MLP neurons of a small language model. Each row is named by its layer, matrix (up: input weights) and neuron, and shows model dimensions 0-95. Each number is 500 + 25 x the weight over its row's rms, rounded and kept within 0 to 999. Numbers have three digits each.
Before each neuron's rows, "fires after" lists the tokens most often just before its 100 highest values on Wikipedia text that the model never trained on. A number after a token or word is its count.

fires after: "," 45, " " 31, "-" 5, "–" 4
L10.up1218:466474519488499532507504502533533506457504495513519469462498501481482509513486533496461460493536521492507555462509522479474473461491494506524510470478523467496492491533477451538483466524506488502495511467537506475476496512476495482517489506515539504513503498508514514538483514482504495511

fires after: " f" 14, " St" 11, " F" 9, " Sc" 7, " sc" 6, " st" 5
L4.up1302:481511530500436496523487504526486495485480488505476501503522484458473459489519540541494515511521496509499467500525520489521488535488509526484526495543509466458505543509489487500476515503517532528558493481455478488485477551509506485516491492514507489497472479511516482516504526507493492481

fires after: " A" 27, "A" 9, " T" 7, " C" 7, "-A" 5, " t" 5
L4.up418:503496504486519518526533511499477513473484496513520499500506471536416516542497466525501510515505490496498479483502513486461471494476492495497482501525514495481497476530512487504506460550485488490472502468553477503472521490476442527497515471497522493511481502479527562500506455508545503522

fires after: "." 60
L8.up809:520463490530500514519494445461502518433489533503472488498467463476485492538516512475450524516532483515501460510501470515470537496531470522500482487495485489515520502505474509500521481534496537493499515499515500492502491489490475492477502514451539475545481493470519515491464466524490529493

fires after: " d" 21, " rel" 8, " l" 7, " dis" 6, "D" 5, "d" 5
L4.up1086:510482498494466513473510521491494512471488484487510486496498497500483496479538487517492508495499491522505446487494473485488455520466499518533470480477537505469481505489491485497443489534527490528521540480500455486543500551492492469518491543480541475533442489539507529488493522504510517506

fires after: " L" 26, " E" 14, " St" 9, " H" 6, "E" 5, "L" 5
L4.up757:474522479490493534512520496534471492465509450508454475488529485500516495522500436537518486492546499470474473510474503517436475486496476497495499461513502550493499498491470479501473502547504504506533523482492448480506475521446501492485513425490538562509460496519486504519489503501511491482

fires after: " A" 13, " N" 13, " so" 7, "A" 7, " P" 7, " L" 6
L8.up432:532498469517512521574504496498477489480493494522514489503487509505474507493503473519518512506447528540482487470507519512483481506479517490532480502514522516480514477463506494516469467522487548517481490515492570497494525510501493453510499491482543472531465507504521532527504548507518486535

fires after: " a" 32, " of" 17, " " 7, " over" 5, " with" 5, "imately" 4
L8.up54:465484459526491543496506476506490525471502482545509508497491522536438511506532513490499474463470514462515466508475439513496498467492495502506515490532501509495525515505501523522462474522509506499525494521528468486535510493448497512453482505452515517552426491512489499515481509521548493504

fires after: " to" 61, " would" 6
L10.up622:480540484501473493512492506510504477425530520482484480540530528475515482462508521512459524496476528495501481473484517479503520542485493470498518456512497524459550533502527518522502473507465520527511513489458512479514484495471513485513525489515470513527499486470531500514494510478542463507

fires after: " " 37, "-" 11, " |" 8, "\n" 4, "′" 4
L10.up711:466522529529445492550491501502504564494518496551488474484502521474526454533479518530505510488494479457441502500469539508488485528485471456521475464518498525491472419501510483508467482523468541513474474535506516502506509520531525501500539489495564544581481529500483483537469540520544492509

fires after: " " 73, "\n" 10
L10.up213:497452503524525487526547514518470553542471511509463516482513507478495497484473495499525455476517493477537506440474510528476489524499494523513516495521470449499534503536466511472487513519503521493502493502480523469504492483507508505502482515463536511570524532491450488509454530477463504511

fires after: "19" 29, " (" 21, "20" 13, "18" 6, "F" 4
L11.up1009:488496518451494493495489498535494534480441530504514500501446486443502527504513471502492497527527494579499509465493545515505486500519490497514500524542518463466495524517500469465470540533480494528497493455469534482489463444491498444493519506518492491505529504503553527512489467475492518507

fires after: " " 45, " (" 16, " of" 4, " the" 4
L11.up1472:455485529527499523545508501462535545495485517505487498500513493477495486496513534504452498479529529501471453505462502511493518508504508539511475470512526497488540484520514470518525512514548529505493504505463519469477480467491486527493521475510513525534478481532526477509487484461491517495

fires after: " h" 19, " T" 17, " H" 13, " t" 11, " in" 4, "b" 4
L4.up1221:486501518503532486504497439513516507503504515522491516517482497536471509507485476478480526503471481503489516515503487472477515525501451497496523498526507518476503511500504498517508519538476529505505498497541494513549504506507515523494508510457474476508520535496515510478474484470475488494

fires after: " (" 22, "," 19, "R" 4, "C" 4, "M" 4
L8.up425:507485542518497463503526531462544513495510491510549511492515474498528526479547506502460497468497490519480478463502513487450510478511490497488479492511489512518501500501485473525494526530472488502549479452466514497519449487507484489452544455481511524509490522519490457473447477515482476475

fires after: " C" 28, " M" 9, " An" 9, " S" 7, " T" 6, " G" 6
L4.up177:473487500477489470506516517480557456498470503497516490495492497519494519507505452499522482487508481452490514521476498495464555504454502530472474511500486528495500490537476469512479500573490518509531496512500516493502501561505492529520517512484559512517486523525491461485457466493481523500

fires after: " " 51
L11.up150:504507489534508539504501500487477478521464511532501507459543523499511469495509532513515465492503512497511482496470503530506546483515502504506462493477489485495509508506466502496486478519491540511481509477473549477535469464524529483491518423495504488535475467503516496505491500492534528483

fires after: " " 35, "," 34
L10.up1118:488417474500498547517540520482533494484458501497494521481511531451519500489499490517483491486519534483456523515503490543497500496495525511499470505557474478500529516506482531527506541531497537503492480467489498474549442507486466477545492507510479489559457492515485495524489470521561497505

fires after: "S" 13, " N" 11, "N" 8, "W" 8, " Gu" 6, " U" 5
L4.up895:508494522491439525537512490495473537504477476514491456486491530551501540517564522502466504504456479489457465503493498459475511468556499481507529476495483497522487485528503505486497542534517528510488494510453523483487488448464533497514500459461499467494498566506481515490481529498499519483

fires after: " (" 33, "B" 5, "A" 5, "C" 4, "J" 4, "M" 4
L8.up898:494478506558475476499515473481517520481487491507581487532514488506519503514511492518472456482524513492496491502521503507461542505491506510494509484532490498510504523523519472547454502546476509496572496491472525492538485480502530470476518423466511520512483478520495526526483494492529525542

fires after: " D" 20, " d" 19, " m" 10, " c" 7, " b" 4
L4.up583:488454524450490498521539470496529504529474449491513441475462494447485514497488498502482525497532517473466513493510509481464529528438490505514528496494503480519480496508518489563541524517506486492494545465527514487483502499518483526502526454471523493494469491522554498433505457508500472557

fires after: " S" 22, "S" 22, "B" 9, " Sh" 6
L4.up763:516489538496463533489518484503476474478527507505492489486480497525461518505507523460518509440499514507453502475538490494497531506521452500543484511532534488466518462484477489521485540519525517533477523468476551476493513498493492484512523501481511507512495498501516513504454509517518439484

fires after: " F" 15, "S" 8, " S" 7, " Al" 7, " al" 7, " E" 7
L4.up840:511481518471481529480535515486529555481482509492539476504490489494526510488528519505483535486461492536471475506508504570469510497518483484501502520571481480485498461562473499522483490523518543496519509474517531489500506518503497530518511516525569521507464471544530474489497464501489490512

fires after: " r" 19, " d" 12, " qu" 7, " R" 7, "qu" 7, " dr" 6
L4.up1350:500505529522530524501513484489492477515486573546520488520479540482480479507525473487500459506494487492525481499494485493508527500459467508530450490484547485536551480476485495498518491531480521519529514461534491479541514529485534479513494529467498529504523537524557486494481491496489529489

fires after: ")" 22, " is" 17, " was" 9, "\n" 5, " g" 5
L4.up1475:504520473485468491490566544531504487439477483507533515517519476525489505442549482505477542495484512489467470529494450508477567499469518484491490471534484487506514480566518494558497530523503500523508449495497508494480470530500493541508518464524498498547470550531508525537410520471517494446

fires after: " in" 25, " In" 10, " (" 8, "oc" 6, "c" 5
L4.up649:563485498496489468534512458480482514482501482544508518477503489520475489473488489498489525462489509490457512518514499503486550502499521494491514497495532478452498498473495468499502481500512501524467482511486540498563469472518525462528510522472493492550492492502483524466511500517505519479

fires after: " " 92
L10.up1178:540514522506462528501498517519498501472467518502504486515553511476540486497472499482485497531503494502524490522497511449490495502542527481511501491516492491481543524544527514470478507508478545580509498519447492524503522471504518490528533476504501546521501529494515502536502535486523484468

fires after: " s" 14, " S" 12, " cont" 9, " res" 6, "b" 5, " sc" 5
L4.up610:506467537511463491502504487488477509498501521496466495520516459491467543513530499538507492454488511450497488455474471496488503459486506493499494479577506483451509484504523495509531513526522495512507457502496513493473500474487474515519537471484496482519510534519510531510521471501536517506

fires after: " " 57, "," 20, " +" 8
L11.up356:488499552543505485512553546484527536505481522482537520493508478467486512491519502464522456495500481519482476506471457514501494501482456491481484529492528445490472523517529475493465505496477524544500474459503511482519514465518479492506491497434515528531505472493497508503513505484478492518

fires after: " was" 17, " Pr" 16, " is" 10, " ad" 6, " became" 5, " be" 4
L4.up1131:493525501509514533513515489478468519432506514499495494519483506523472525514514499501477495472530525499518491509462504505459509516495506505518494497479545496483477434502523486513499500499505510504521499473494523466453518497466515496499494532472557527503486505518481507480518471511521514514

fires after: " D" 24, " d" 8, "D" 6, "A" 6, " P" 5, " R" 5
L4.up1345:484488466518509513483497482469439488473535486498535482482476515506485496471486467484505486500452487501465471485498450513491519513523516469541477495497542542497495501509506486528479519556502506504463502494476515480497492510506474541536511482521502474518475505512534524446474464474534517547

fires after: " r" 20, " s" 11, " j" 8, " t" 7, "medi" 6
L4.up727:445500513482500501517519515545458547483488494507529447490516516493490467465545524489487512481497501501499518483484484496526561488476511467463471473505511500463520504545485498551470461517503497531488473504486527489469505519507512481537514467476492506541438512475541533529488520464487497499

fires after: "\n\n" 18, "M" 16, "==\n" 10, " ==\n" 10, " =\n\n" 7, "===\n" 5
L4.up837:503522500507480491505528508501471472466499473493494486517469500543489514500488499520472507525557518464462492504508484475446495505493505514512487506477518508488470469504519456500508549516463485513485472528471500514523500498466479512503543498461533479507470519484512490471481461487520494483

fires after: " " 73
L11.up586:503505471488467501499521524514533511505497474548509492509542513456531440508472504484498509531504517543489500475506496491500481494478493476493467472551532478527565482529513451483503488540498526527473529479497561504499503523450503456528488451503521536515497484492513514539510522526489475538

fires after: " +" 36, ":" 34, " −" 10, "," 8
L4.up1096:485536533469497481501551433497508482526511472492482493477510506507484510558534468460537473489501500483482503504453485515499472506511502435466505478544524479500512512475483509506501512522463509502499487456497480475484516521512512512502528451434560523531492518489516514523430500450511476503

fires after: " g" 18, " s" 15, " k" 13, " m" 5, " G" 5, " was" 4
L4.up1144:512463524506442543504522484490549514478548520486549468529468484531471498498546502513497512472500513478476480508417496478482583507464505458494503488493498546481500528513501502522490496528466492530547503499497470494489504502475532479560506528499480498515523495537505491514468492477531517488

fires after: "–" 27, "0" 16, "." 9
L4.up24:489514499571458477504504506494478504478498535481496491496500471519512501516503528533471506495450517503484464484497497480505506487485519502490483471525497470496477490523500505490470498537488542521514474453503477492509463545474501509561562512489513491504495537511487473515473498479508502503

fires after: " " 56, " a" 12
L10.up333:406482538511470478542476485467490496493521481503485496516525522523456475501494475497493517492481513509470514522497468490474502474464471496506516489504497479480483520511503491480506483520544567496465490433547502493520485528480465496526498488486523523545528491546490481506459496514510534527

fires after: " C" 37, " c" 13, " V" 6, " p" 5, " M" 4
L4.up243:490493482501496484483491517508506491482481503491485511487452524515486522446481542495508495499497500502467514471526458491498560530491461482537479506494505472469538498541473461523484504525464494539525472532508492447506501510476509490525516506503491524531515496543554494482533488502472475468

fires after: "–" 28, " U" 20, " under" 11, "-" 5, "inc" 5, "ID" 4
L4.up1053:466506450527479488533496481516530534510467503500498454526501506547477513494514493491465534521451508527473470450512502515514475524514501495488483492529464450469500546507533474497449466519481536511484483450439504517509495513494507498505489528490504491519522471510524547521496512476511518471

fires after: " in" 49, " In" 4, " to" 4, " for" 4
L8.up950:495481519538494500514502509495517509469540491487539461520518477528440520488503541493494504508524546475510500481474488548490495482493448509537446469490529475484490531544484495471484470511471504547500484430490496510520496491546516517516508515480507452529549519511529503505488473471582499490

fires after: "." 58
L4.up581:501471519549466490502507492517504537478475509487488501528514440511457484503553504503498544474465488461508463489505462459489545475470477481502517467494485499534497525517498516481474474517504530508520483477476482491492495484502472478543490518446521537526497502507514492491499490521505530522

fires after: "," 52, " ." 5, "32" 5
L11.up455:536453505481512476516503545490486530494511480540504476476522517503537480531511488507434434509511503482494498509515477466475489504519514495502497490501559470486486491518468441511512489507505545484490472469489508446521454505504495456501495537528493484535506496531533496508503432492518476539

fires after: " was" 18, " l" 12, " un" 9, " st" 6, "at" 6, " is" 5
L4.up870:534474509502493502483558471454487524484501502500479546484470493525502515504538510502519492502527503515480483506497489469510513509462508549482477461533548498491496526546488493499528522505508516555497467518508440497481514443490501473516496502541526518498522463475485502448468454490565529519

fires after: " L" 24, " St" 9, " H" 8, " br" 6, " t" 5, " B" 5
L4.up1401:532481517472437473505530475541511537495525485493498457478462493475506453535491452511502528465532488489504486510486434522483483508524495480520477412556515478485537468510496461530495498502537509521524501475512487498482514512502519509511525444467505511491484510500522497480460451497495451498

fires after: "-" 20, "20" 19, "–" 12, "19" 4
L11.up888:533489511513519490516516510505469525472481457461523500512518473512487540458468472497481485525512518530507461501500511531505487481506530458546507492477471469497501453492459467435442441489517488523492502505492500509491437461444539494521435488452481503542503496468526545493508473478488537518

fires after: " R" 25, " L" 8, " For" 7, "for" 4, "ot" 4, " An" 4
L4.up722:501521501514506489540559515530499498431479515483470505498475542471517519459492494500473483493506503501479474525504500517486520526484512500542470472518508490521484502486484468507472490511464505518515450512534492480539496520476537493497532481491530551550493505495515490485499509473523447482